python train.py --n_layer=8 --d_mlp=1536 --activation="gelu" --qk_norm=false --init_std_qkv=0.0236 --beta1=0.93 --grad_clip=1.0 --decay_fraction=0.777 --z_loss=0.0001 --steps=3516
MLP neurons of a small language model. Each row is named by its layer, matrix (up: input weights) and neuron, and shows model dimensions 0-95. Each number is 500 + 25 x the weight over its row's rms, rounded and kept within 0 to 999. Numbers have three digits each.
A block is one neuron, or neurons of one layer that tend to fire together. After each block is what it responds to, as a language model described it from the Wikipedia text at the highest values.

L3.up33:500517505495510525541472497458523514508499567462502467517490458494507456472505508517501513460543510552475509491465531497512523516499512486538504501509525454485536482479480526503526481498472495508470528523520475503449555485491438531532494519535502496456480549522491516527529527518521486494
L3.up65:506480507510530506464441474476489495494466495483491550456465481448507528496460476458526504511468487488466520485505518524495560503481483477536507486520516520452438540529549542499532505534466527491517467485481496496502550527523484508519503481508530511520515517476520432486472483484534489492
L3.up168:536530511494507482516531502532501495489501535495467489506542548463490518489494504533517482505526519524527494522509538524525541502469487527486500474488462492462475495481506512536522513541518506494512511492498523490485465499465512502499477512469547511479444562475488494504497494526497522523
L3.up223:564498474477492467504485488506533471490501507502496501506539507509546484502506501473479455568507521499502498503591545505488499492466454485532526483507518514474473484513519498504502516533484484502557493491488507533454480518507508523514456529472495480525475496483442497501507515537529477481
L3.up342:539487524517511526536482533496491467504486465478494505503517505532512493554504517518506489496513543517497514501501483524440449507499507511480507483447483447493534519487483514510472548496509476480505536501517530497492518519514506480532486487489508473519533496496501510524500525515542491521
L3.up363:506497505500541490504461543501497525465512476479527488513465449445538532494503496501501453520553506511513514510493508518472531505436524518524497532521460514485486509502484514533511489498511492501505512449490519534517502551572527472557516485536519516497517541448488487444493464487496491508
L3.up470:515483498504511469497474480469520476496500499515470456494514507473498507540535503508488491513543497551483497474477508520532492489517512503503480537509520507486537498509494514518475523538488494495448502460481536499461479526531460485489518485463516527487471538490497485507556469521537525478
L3.up1143:496452518482543514542513456484539521476478514503471500480492469487517470489557473467498522521508528494506520538503470486491459513454548528505514526505506473475528520527505530569489495482438531520474530541492501514523519503512533532513494458521483473535471449480518503468431504509482493485
Responds to: Predictable structural tokens in formulaic Wikipedia boilerplate (table pipes, infobox dashes, time-zone parentheses, "the" in census text), plus assorted mid-word fragments.

L2.up33:545501480499498500491490465484493496502526482505475504511468468464515493545485487510499530530540481503522471486479507492509463516455541536554520495513527513543532468471521456462476541469485495517506506466532513503491472498509492560529534426507491540455470476544443498488486472504563516477
L2.up56:538522488546526488473479478495494494478506508485490491499545503519477536494514514493536475535440522475477524488549518529499465473461467493514508480455468503502491505469485475555533447531530505471547476513500534514552497436494519497492495533518514492514521538469518488474504519503500483477
L2.up253:485504490498506511524492515493486461508522498497507546533478479452462570538499534517470528498512534493485498519512480539519517500495523488492499482459469486492452532454533488476478545445513501440486482484490502489493507498504496523532490461479497460505522541481491505501486508498487512465
L2.up269:493488547487521497500505523469496540534518499475487495488481519474480525511443530485504486526500504543509524460485489531487510462506512479438541503457501481473475491522474514516521499515476499489479473453512544510489491457489473490502512544477498493509444478504510502492518478502551523518
L2.up274:492486513561492502494488512499518503508512504512459512548443534476494471489496455521481490535502480510475478495501499492457467510526498542506514491472522476484475535490508496513514511467460520528515507501515496503498528514488507487532483487509495472528515460481466486488560472542504533524
L2.up344:522489551512534486492490530494544517478519516477514509502484528528465515456512525488492450433508532512491502505490473492471498490501519498504486500489503498470506522514497460490472500523484504485512499537500513449498537470455514495554489469471454531457505494467492502455559520497529522521
L2.up944:469545517525517513469495530501463564511521493517445469486532492509511517480485466521482550523508510484508496492501533516525475526506526540499507474446511457517503526466520515468523494480517497523497512513519524477486482455475497509503480507528489540522535475477539445481508514504516487559
L2.up1471:501502520528487492500528492508499507507531492489515490511511513540518496501495550483474498505499504507519494524519499510487531499500466508519528495451477404550486487495525480485501529478497509456493531473480562544456460476468472508449541493492513515508526482546493504533502528515481470489
Responds to: First piece of a word split into several tokens, strongest for "sm" in small/smaller, also eng (length, Challenger), orn, differ, ful.

L2.up434:468496508496463501500494491490511519488506469541528494451483496483533487493486505515515502496485544502494468489515560519520529511504478518511466531468469486467458467487544504511494523489523493498523481500497509545493509540492500456470522500477491508524472493492542467502498517489514525516
L2.up492:465508488508475495495495493504535487492465494515509524474533492497506517540529512463532498499486536541503444490509490492509510536529445500501514519483506494454491462433484537511486516434507514495506481490466490513510453531492450527489534504497503470525473520482498553473514459509512496541
L2.up628:459520522520546485484502492506502522483513495502506468458506476508514479511470492448497497514474472521515449455521553528520526527474485498517510516499479513510487495503475496468472482499520557495501522478502528501475501451521480494529495447458493559488526516472503454462506506475531514516
L2.up1012:523521462504511491447496472513468495471491516455517512472511514514454487495494467509497514526517497499457504426535499538480457564528516540507488501501513493500529464472528537492481487499514521512484501477510558504535512491499485509447525539494504534462487547475491483502484473471557515530
L2.up1020:500533497496491468490501464499521552500477535484510502486534492456472507511475515481513515480484500531488491446503520519504528506513479485553501509497519513500526476487478472518539509493518497480517501517467495480482490492514518543494483525509504514481505477545448525501547486470529533498
L2.up1172:517477537515472491495485477512515509480506488455470477485493482520537530488514499479519505465519520518527510484515518463471492545509491488489514474553501504494476521458471498508489528541461477513489485535483493516480461496538469537466481484558519500531563504447461500500485511451515498495
L2.up1389:490520536559548521531520513509497486522477487523527520464502502514477426470476512467548488520442513539561469459504516538462539501528501513466511489500480471507492519472515511511479493507464532493508444518512510520491513480511494532496531519482524506521519458495493460487497516503520487512
L2.up1473:507507499504500513492482455512513489509486500456497483497519529512517495491511483470569489509479507533499495445582584511513513521549475512477491505508487474526486488464522531490519480520475532503515457514559489514511486502554526507496478476479486504524465510462463520487529497500527483505
Responds to: Last sub-word piece that completes a multi-token word in tables or lists, mostly country names and Latin genus names (Fin-land, Belgi-um, Cerophyt-um, Women'-s).

L2.up433:510467472529436501504452512525510491503486501506487462521524477576468487485494524503504462520469488489488514571580492492507486489490489488508481499487465485471490469476498503497490536484513533485449496509503503486487529514532472504505500505523516525530517497516486482503486452458517540516
L2.up568:535492474506477540492540565539530518491476526492524473508499496511501524486510467507509511488492486501461492511566450478511489483504523484505561508477461530501439528478497529526496494510498488505512501508479556485515479486483542490548463496492524506512484479442507505503506488511512524512
L2.up623:526484465482511529526456509542524525523478525478473489481453525502502492475466507540465519513496451510541484549490514481474550516482562524528471449484500486522469504504493557516528540457538538503493446517501527473468525536482473491528470480489528536494430484461499478525524529458523515502
L2.up753:527527499513481490443509499501460498525462446541543467471519504494473524465503502544491476467507515482508511533518513476443494522497510523521503509520476524458471514496487500510521536517475486514488503515511527503474492500451501506493523505470504518520525475530452452483501487487461467494
L2.up958:562514469495462450477534532485511523480486442479510455516522510519492533504514492544481488529486525503505513541504512504478476488472508477497478478505506487433500518472507476487536518496495498516465484494494487518515507501483503519515523526536550469536513477510459500488498527474496491528
L2.up1469:432494478480516537520539520478563529508512515486499497480513519491514529488495495493467562496497508474473464470476495488500504502476547489520544511467484441477487499478532512451466458473495487535502467483513500501542484524461516520535542472506496531506532466476478500520483502468507505544
L2.up1524:485533445506483533498486512520509518533506505512497537486556523529492501526499500524495459497481499483495550508518507516470476523460505475507525498503477455488479415516512536493535531487491471452525513543536511496511505472493512464538551484497518494511509489507507481527508500510428481506
L2.up1531:552535498492476488506525501494494499506471485491477494476514486483488521473517512531530534490465497504512498523505515554535480481472514501478503482452478513488475498513446471492565500509458477532486496468540469540495532502468502521522470526481538490544466482498476516498501466450478534448
Responds to: Pipe separators in sports statistics tables, mostly before a row's last total column (| 0 | 11 |), plus some tokens in footballer biographies (side, who).

L3.up141:508498464521474464518546512505538476513498500490484526497474481476497523451484513484507518494467480505503468530515579496523475496505515462511446533488505455471485506542509464490472517499504496508523510444491495484497550544492505501521524500475461509492509466528479492514504440498535533416
L3.up237:491529485492509501487537500472550522465490555505481482471499505504454560498523510493487497513495499478428505489501482526482460500496466490484509552478521461539500518505534491506512463491485506483506500499494456478507492528504553492468522494457470503471536500532506496464508483504513486485
L3.up550:501524494479487477481476500552466485551503476498490465520529466522484482515511514566486480468515518491464539513475498452502514564505517487481518518489477489502485511479533472497466498491503482503484500501482463482494488539483463506525475487504526487521521499522495473531498523487503511523
L3.up777:518486456473495541510474492521496505487450465475507509509499492475521501524507501525513545531479535529506477482518499538499488512499522535501529509470486550465482483458492526511484520451476494537517479506493500476485527520485487451491523470498528561553491546487482452508523462499466544534
L3.up854:519483492508411512555542508515542526484493511511485446503480510523497503472518501535510485469460526477492569554548510467464483496470526468540492529524488479505493521503509506505489481527471491478467479537503497486493486520496490537518519495499497509517470501531503497518488478458487520483
L3.up1168:512516456501486475496499481476503465482467481532504541490503491504519480539496511494481524479453472502504501534496498498496526492514510547476514495494516511456519467515529462471486499482477501475511487515492480512499527554429505534471472487475498488565491486484497464526508527505513507433
L3.up1348:499515481534481509474486526486545430469523509524464502457478485503503504515504507471490504460493515504534467541485518525459489569499482495470491515538515506479480486496476498491483558487478513519498524535494542522534478485490523529462522508491530464483519503466480517490507490527473471535
L3.up1535:518505481510483484519481539471472528527523482461523465455480502546467527497528500495507460504465527540475546502483559525473468521473495497536532473520515535469507517485494516529531450516457501520488491516510482503500515499490518505506497517514487513488510496464516479459505550459488480484
Responds to: Tokens in sports biographies and stats tables right before a club or team name or next number, e.g. plays for, loan from, table cell bars.

L4.up608:452513488467498504495528488552512499489510457523519497502501490518495521478502486477491486492512501507479480490511492514494502478513499541509533509471502499457505468467475522522500517467461500503479479517507521463483542485488496485513499484538485481467494498456534492516491510499552560477
Responds to: Sentence-ending marks (. ? ! quotes) closing the last sentence of a paragraph, just before a line break or section heading; occasionally word endings like -ed.

L3.up93:469527504507508500465475477567464500532452497484501513525477481467497475497524475544481514509490526511504504487521506550498489487524509517478479497462536540528533475479465526486527463475460492499514474509487514488457476495452523524480522515488525497518509458492525552496513506475495475497
L3.up231:493510491475534455509517506556480481528492574503523518524483484487484481477496531515524510476509513496499521506493491532463487483527517486503455505493530512508493503483500524513497522497508513482520475495501451523442503542498470490507507479531493545515490511519566528508485448497495509506
L3.up329:501503515524522498506530505520511471540526459493494489538484513443440476463520526538435518515526513477474503498490522554481522500542484538513503520492488488543503519515450520550505488552469495464527482499530506435480468466542497446489522497499497556518489486465509505517521521467504533483
L3.up468:531506522525530449528533531547508505529507494494478500474510462487504470479526441510467507469509553494468509487541540498498516548514474506490485536487512527513484480457452537519513507490461464476508439484547454466449489453478446518506510479515526531488509510506520511501467525488501531478
L3.up785:542489536504510505482449525483494439474505512532506458501549518471546483506496490471514513486507568520502527515510541529562572541521520546502492522469510488513522514491455526504493481533465518468492499497515512486474498481515475473481544508458539490532523534494491473514475520505519520485
L3.up1129:510482490470483494494473458487513514506520533452507488529492479483505492502460462500443552502510466475513490473539489477486480454516515537517516527443500469498504513466499500455515497532511485506493507506565503511494545524508475470486459482551496535517463473497499512509468511503478492472
L3.up1349:540504488484514522489486512521509480560512483484469512527453478443460515499507520546536530504481543501507516535527512521508470529479507527515466497487483469496520500489465549504489504506473447458493418513548447488487490522530488470433519527508438529550524538475500489490497484456487503538
L3.up1436:557497467500506545493525500529482507539463493497496521478466532549499470484515464510521501478510505502509520457510539527489522531528483508503526497501490473485524500461504511483483483532501519460503466480513543473459471485484501479490459501514480494524461549523488579521469504508478516523
Responds to: Final word piece that completes a word split into fragments, especially adverb endings, as in primaril|y, comm|only, temporaril|y, inste|ad.

L2.up195:503512508510508478508548533556493474495492497488485496500483484508524514480520508533492511540499490490460492471513509526510530492481468574498499512517489496516498490473524494498485491500470503451510468550524518479476506496510467478481534532476486499449489564435506511493556538491507492541
L2.up202:493488473498541515509562520518480513520469508519486482463547453496503503512479481534523489510468491526504521513495536473507532512502495507462548523520486518469475469516522507493479454491514478469565501534533525549538478464473496478492488482502491528458537481483493487487521482489506501422
L2.up311:439508501416546521518528475482527526473519514494532506505492485496483475550472516522458542471510507506501535496493496530518472488505529496496498506503540525501517464478467473496485507445508558516492478485532492520490494471515497497494498511483486526469537509492504487502502506489497497478
L2.up313:511492503521497487517500487478527492501502518460491498492496511486491512500496485504462483527497503507527447562504478501495527469538551505468501454486475549519472530492485495498527470489525487506501515546528526477507498495504485478434499510516513516467509481464475522502550504511476480509
L2.up583:540493496490497488490498501462488470521480502518523483489478515521463515506477500510491497483472478520512507496460492534504500516478523494475512486493520495494473485526524472467504413508528515506497519518529457514517484498486498514482523558475520517487477515499491468512481506513492514534
L2.up587:504501534490521531454532489512462503483528507479514527460511496486463506498512451556522510499513468485513495550550529539499511445494509473503484508526474493477502487537524525508484493498529551439518482556552490507505509527483494451484526508515506525487520497469463475467505494481533497458
L2.up960:468528492475488500512536518501476502529495500481543536516514500522535555457509511505498527475498506519494476485482508519541494523527476515520502512510456511498531519486532503524531497487508543505526468528534442527505526529510510474492517474477535537470552502473471522560483534510491513493
L2.up1438:487529480502479486487453515509523490503544514491506472499474521517523494483435518530520503542460516491476501497501477503502518484517519547500459504563486504498512555517460512492496528479516477515550482470480499499446473533495489485464531476463526549451490494511484490524533501491490489467
Responds to: Sentence-final periods (or ")." and closing quotes) that end a Wikipedia paragraph, right before a blank line or section heading, e.g. "University of Chile." and "faltering teams"."

L3.up17:475511501513507524483503488515468488485501484514499461544471448507494497540475523523488492514505515481517496516508528507508508501508489523476495508490494492560510547520500480483489508520490527518503511515495486531516521487507474488517498538573465469513498496489497544492482521527513487500
L3.up466:497538516468552519550489503522497462510517490471506489509520504564535472518503506490514523533503492516485447478504531515488490515544485517526499459478466517494489535528491565505450464491532486509552500499527481483478463469503470497481527478515533515490455484491493509487547492456505507489
L3.up617:489512519490502489524515446486467565485462493517458528515496498513506473498514426496482505543452499497498464493492530495502451504515494548455464497520461536456523478494464539518530481501487500493491499575491510460498490524478498541487515485552517535510529492556517502488485538527495505503
L3.up768:500518523537516481559546482490484551522513505499473466502501527469547563525512491511482469506483548495488448487470525517452486482538506499497491459479483496450519477493486474502495457548518497452475526493498468503559531493520508527524516461470540516503490499483481505488489510501514495488
L3.up858:490480498519475462520491530466545478523468506513504467462455511484554484524504500533455482508503480553483521490522554537496522520513549510497490521486493477474507468460491534573467489494526483519505479494504465518530477517533512514531528493488511501498496445438509514480533490494478483511
L3.up985:510492523536466489493472528497511479511512499570525492471504458500507465577551522492479506520474520529548481512470501501512527527497498494523495477477492511486509458466522531514477520527429550483469495486511547486453519419499496463525521486500475540507530489475486497500495494481517535498
L3.up996:537475528531524516535504457476494531507510507487528467454518546529531506529487493519496499493485510513480487483490524498508500573511468496535493486488540477501491486472476521532517499482488451494484456501532482465508505530531515481515488524491533550538497503462455534490529491494518485493
L3.up1530:507490506470499504472491477462549504502558490537518530485506480511498550490486486443495467520485493510512495482462494510435442479505518474486503499535527525508497534481435466552524459520546523520492500452526464474487482482514467506456525473446507493510504553471472488520469486481518486510
Responds to: Word-piece fragments inside a longer word, often the second piece, in lists, tables and infoboxes, as in Beng(tsson), Camb(rid)ge, Bolí(v)ar.

L3.up51:509481505478469505461528466527537511495466521523467527492501517516500520515480516510522512486531544495499489511482475501471525474507539515522466519496475508491487473492523429472500537448507514493449520510528497473475489519508446485478506508522501477512519447489473483487501507459531518500
L3.up213:525527500506480510496570511512469518504496491511480477501485511542496485472547473534475464486461489440491494509490513531529476476502490492512503508571513503506525474441504529446523484458515534500523494517525495556540473456507477458536494493471486496499536449467536508501538542494489523511
L3.up566:456489525488519504517494477544536478504514530518443509487493558505494533478498546493511470484493532532482494557504464510486455488523498480526485519504495494514511494470531493507489505504486477507504490528485515477507536516482480543495493486476521506490528452531478501472461533466492510483
L3.up642:462478510500524580496523491545510499485503518502547501488506490503538479486521490532512494462525494518510524505498538533552539541489494512514479490456515491514493547486494492456541533511507516490486510490549562507459497452496500552529455548477518514516470504515465527522494465545517504463
L3.up809:507524460447522474511522448469506457493457485543485504531516503510466520464493483501482504485492546525485501514528505551536510511504530499506459473534540505488499504469472518567538551498471516553505493496533517507476497473507482508508527501503554524481506510461490495526518472508504502482
L3.up946:452527532459447503490514471469505524509489463512537462497501504519491551502513501554504467519456493524486503444488540516497472528530480467489472529556467496517525515520510506471488525483501513519518463521501536497478532456459495525536518459523493511472523484486472510496540484494506495491
L3.up970:473510472471507501544502504491501513508513484475520543488488476461490497540524536519491507510513528494514524551531483550521431459478519509548504519489514493474491524502495488531527537498515472531476512477525477502480501477497524497520505492486472470499528531481513518509530476482467494480
L3.up1189:507522554473493487466503523509517514477501503468485495507464488499500502569515509504474518464502492478524467526522500533509480528482521466496469546470523526526528475491470521486457518457522453453468495524527504523464509476557495476481553465535500514457520475440496431531526494475559552492
Responds to: Sentence-ending punctuation, mostly periods, that closes the last sentence of a Wikipedia paragraph before a blank line or heading: "overseas.", "role.", "teams".".

L4.up1232:491533575493506497492518485497501526498506521503491512476479443494493532486519498519483507477462525538454461532500496489528497498501490531492512508461496491517482514548532536520448508480525500490497483539471500518537462501478492512542514520503511501493519494496517459503488513461496521480
Responds to: Opening pieces of words split into several tokens, as in Gu(y/ide/ild), bro(ther), gre(w); also "a" and "There" in census income and household lines.

L3.up208:509475475516474544532490530496494468468535495482500501486497518504483476505484496505531519469521491480469509496552524503511563462486509484437530483504490464473480511513521549470504482485501493464463550499510508523530448527482506488460504513464501526472518502484489502490449521438488533537
L3.up629:478523529536495515506534506489499450503498478518546551458483511476525468448487494484554466560502498532494479458507514507509497541538523543453491528510529537459520504490532460515421519483487445486541522515491532523495517513525509515507517478465488518515510462543520520450491511528506455472
L3.up731:498543497486495572465508543479514490515511482525519504494512490515506518488490507497480494522514449483472501533539542483550516486474519480507538474460487512506472514511560521490525503534499460509477566481461525510503486551479526534499526521460501485507489531502473456475537469491500530495
L3.up778:493519504488533521507478486472497484451510543522465427462517521515498524508541492512514482522464489537510526524508512456492499536514533492481549468521483484508501470492486536446510500502481491478507496512465531537495490486519505561511493492490505515511484502529486521507505508476517508466
L3.up802:525527487503516464491480519532482493538514477522494522506547470480470524496477463501541508477495488486478465525499515487497490512516468530505484514512450481460511527515513520491457492502521466472491484501463533491471504469481536544502507514512498475481482485522447517522510497480480497450
L3.up1169:464476470470474523495502481470464507496496475473500498456499523512483540502504484480513507496529488433524489470490466486470549482469488503467527476511504500485523454492532521501488523490516512518508532548496467484505478550426489484496485517493509509437528478506492524509523533521507501486
L3.up1237:487462560514495513509504513486479548515534575468502500467503484478540512472531485523476466477527524495488476560495478519521486513452514498474533445498515449526463516514514452503495499479490473498493518505512484512534464509421450528516519490519492504519502494540509510534436523468450488482
L3.up1529:494517492545517532517493542454482553536481492527512467538498505493510487488527512538503528558504509527530485508518536500480476505533522552522486545446466494525512535484501506515445489494473509489531529490507514486541506457497466503499499461455507521485487513504457515483527463500485447476
Responds to: First subword piece of a split word, mostly "gre" in great, grew, greater, green, also ter(ms), sm(all), orig(in), wh(ite).

L2.up38:515495521486503508496534505500496467505429486508503454479489508475496545488481523512497477510476500539475493494501521495469474456480563494508486507483502493475508489453520506542509509534468544487497509521491519497477529513519495539496493530506480506525471467523505491489543491453507544487
L2.up400:531485489531477562533550486506533509514444540519479499446502522485472509486488491530521481525531503495447486508474506505490489467478485488480490514494529439459516536520483506497509493485547502494505484506461469485526528533557506491529495494463471508516521509539479519474520478487497515501
L2.up744:490476474515479523540518509496551481477509516508503469514521505437528499459506488504504495543475510473480519501509570493471484554470521532496531532479457549485508490498514521516516504445469466484510486553501491451492505507523492512482498510535504484509498479530492514522463501507452498503
L2.up825:498453524519469467530517513490575504482520547461533489514458473509494524486518472507525512508494488507503528499489457500507481490487533514519520460543465501500486534482529511484486505505540512495474447493509533484476481543544507496470516546518525506500504489526508480526508491469474520508
L2.up866:486516491496514534486518535489489491455491456513475496466497534489497568523589526553539475462504491497497540489521513476469492488514517450518481487477469483487483517496492516468510508502424507484488492556480506462477488517502499486498518478474476517482497466510512491516539514435476506472
L2.up965:557516539495522519513487480505542479483557510499446514498428527478502507511497492475513513479495508525517533505511493487458473483499518493490473482493497462490491514505531548525511518483484510509488496486519498463465512502526482518488478511514501478486464520498470515502478522534522511518
L2.up1154:486524480512482491508493486533536513500499535484471560492456520503478503523473516522475491513483525529491505507525471517482518493532491555486539516492471513486522505446468477464533468488451481539505511467504490454543508490537508505475459530509481494471513529520497549506463495506499486533
L2.up1350:545488473537504526507541499492539508496472484478506461453446493485500580494527521518527507540525520480448512537521534547487466460499518509487451502496463497497515498484509502500549515514505477480460498528509470493488487490530493499512500536502509512505497493538474543478497469443486502522
Responds to: Fires on assorted tokens throughout sports Wikipedia articles: team names, stat tables, section headers, career prose, e.g. New York, ===, Result.

L4.up298:495545504539452502458478471528515494512473548497472453541519478516460534494459498525498572502519501483481519513491507504464494539516528457478534548545532471506499486468521474487539510527493537487488490543447538513533497481547492510504489498523520496522501548513530495550476526499484538466
Responds to: Middle pieces of split words, such as ish in Wohaishi, Yor in New York and dep in Independent, plus "| " cell separators after numbers in stats tables.

L4.up397:478526445543510493535466465534478515528516475471464519514513532469469492509507556524528491485495480511518555495532479527450484515522486463467487544474465538485478517513467471464516510515498503505509524472517475479471483513509464502548480457527460532484479490524506523442511529505527490532
Responds to: Final pieces that close a multi-token word, such as comm-only, th-us, becom-es, sometim-es, and the closing == of wiki section headings.

L4.up276:495418522452522487475505543528501540511448468544502501520523488524543524498529537498490511465494477506496498486515552520519497550496493511542514498499493477510482527503503477511470514474505506480474508506522476489503514487505548529504497471480486489521529503506495532483518520465480477469
Responds to: Short interior pieces of words split into several tokens, often rare or foreign words, as in bac-ter-ia, Cá-di-z, Cro-i-x, Portf-ol-io.

L4.up869:532556509547469499478514498440468475456469498515507481491499494512481491502518505522461502509453472499474522513523556506473514553513498478492496522500513509435482486463540494511508490482451522507484476495487493528471488496505475542458492492531508511452547474498529461484487511471503544505
Responds to: Word pieces inside sports results, tables and match reports, especially round, stage and league terms such as Second, Relegation, preliminary, Third, and scores like 1–1.

L3.up8:520551527525525499509493498449503544524513514483504553537515458520505541510534527489522494483445479517564474519502474483505447543491517539488503469485510545498500512516470527460511527466477516520488501513500486521521489471462498474481462481507502499515543469515532507496482507498477487491
L3.up184:490519498511491560484447557486506506539484486504501485488504523551522525527519518465492494477454504545537462506519510513522505516497489515497477512465544498520547490544528469485513495484501502476511462468518492485498427497497511514499520464468491469538459522535523488470497527481490499514
L3.up585:446474495472518505511524477471497506482486516462548496485494511494540486476449477475449499481485542466518503498508497508532494490511511514496453504486518463460480515506467488495550512526482500488448515467509490508510521487502537515480500484513490500494532472563538494467480501501523492493
L3.up863:549514497477506474534523514494486476491515562466524492502457485536469512515522499471544531502443495539494461484512464482485491511495497460487513434512528562496522458502486489523495522488517517487525531518519497512552503511442465449515469505486560523487505480537496476507504544515535520473
L3.up978:457501493536501484513504516485507530486516537509535506517531458538518485476526511473500546501490488544460473522484514520487484532512517477523475527494472468496501506492467523503479512508495501481505532502416497490504485521467485515503513468468503497520549472456511547526516496505544511497
L3.up983:513535507510488507552490508511498507490479464477484457529506498539429529514493504495472533527487517488497454537487499537499496520493528505511497494503562509566526469511542540512527528469503498513489452481533506465472474496515499496494450476535494527478442560493492506541497502505522526492
L3.up1167:489494491458504517469529519477494490541470475563512481513503539563490508495510519550492491511525518469508500492532483479490516492469544513553476486479502529475471518502450499480475542506540463481516495499490510494497508485465466483544458481460494487476476519519474506530472492503507466503
L3.up1306:460502505496508462491486512479463452480488554489464532507504481533511499493488494497525516478537499490533474496487533493507517522474550505549539459475524492524534482518494474513520513477511508497464531501522511502500518502491492524541522516523559521466472507496504470512482497524499512488
Responds to: Token right after a capital initial or abbreviation inside a name, mostly the period (J. Long, St. Louis, Ph.D), also the next piece (M-ickey, J-udith); and cell-separator pipes in numeric stat tables.

L4.up889:500500482530491505472481539520545493563447509484551493486496491505514494534477490493518510482478506516483501487474503492523479500493500456522468523504512461478517473535488498526494519478523515483493550522490526441511573502477528477501484514505509472525474511446431537514497462482492505472
Responds to: Fully predictable pieces in formulaic text: coordinate and time-zone digits (UTC+3:30), census filler ("were"), table numbers, and mid-word pieces (mak-e-up, Shin-ji).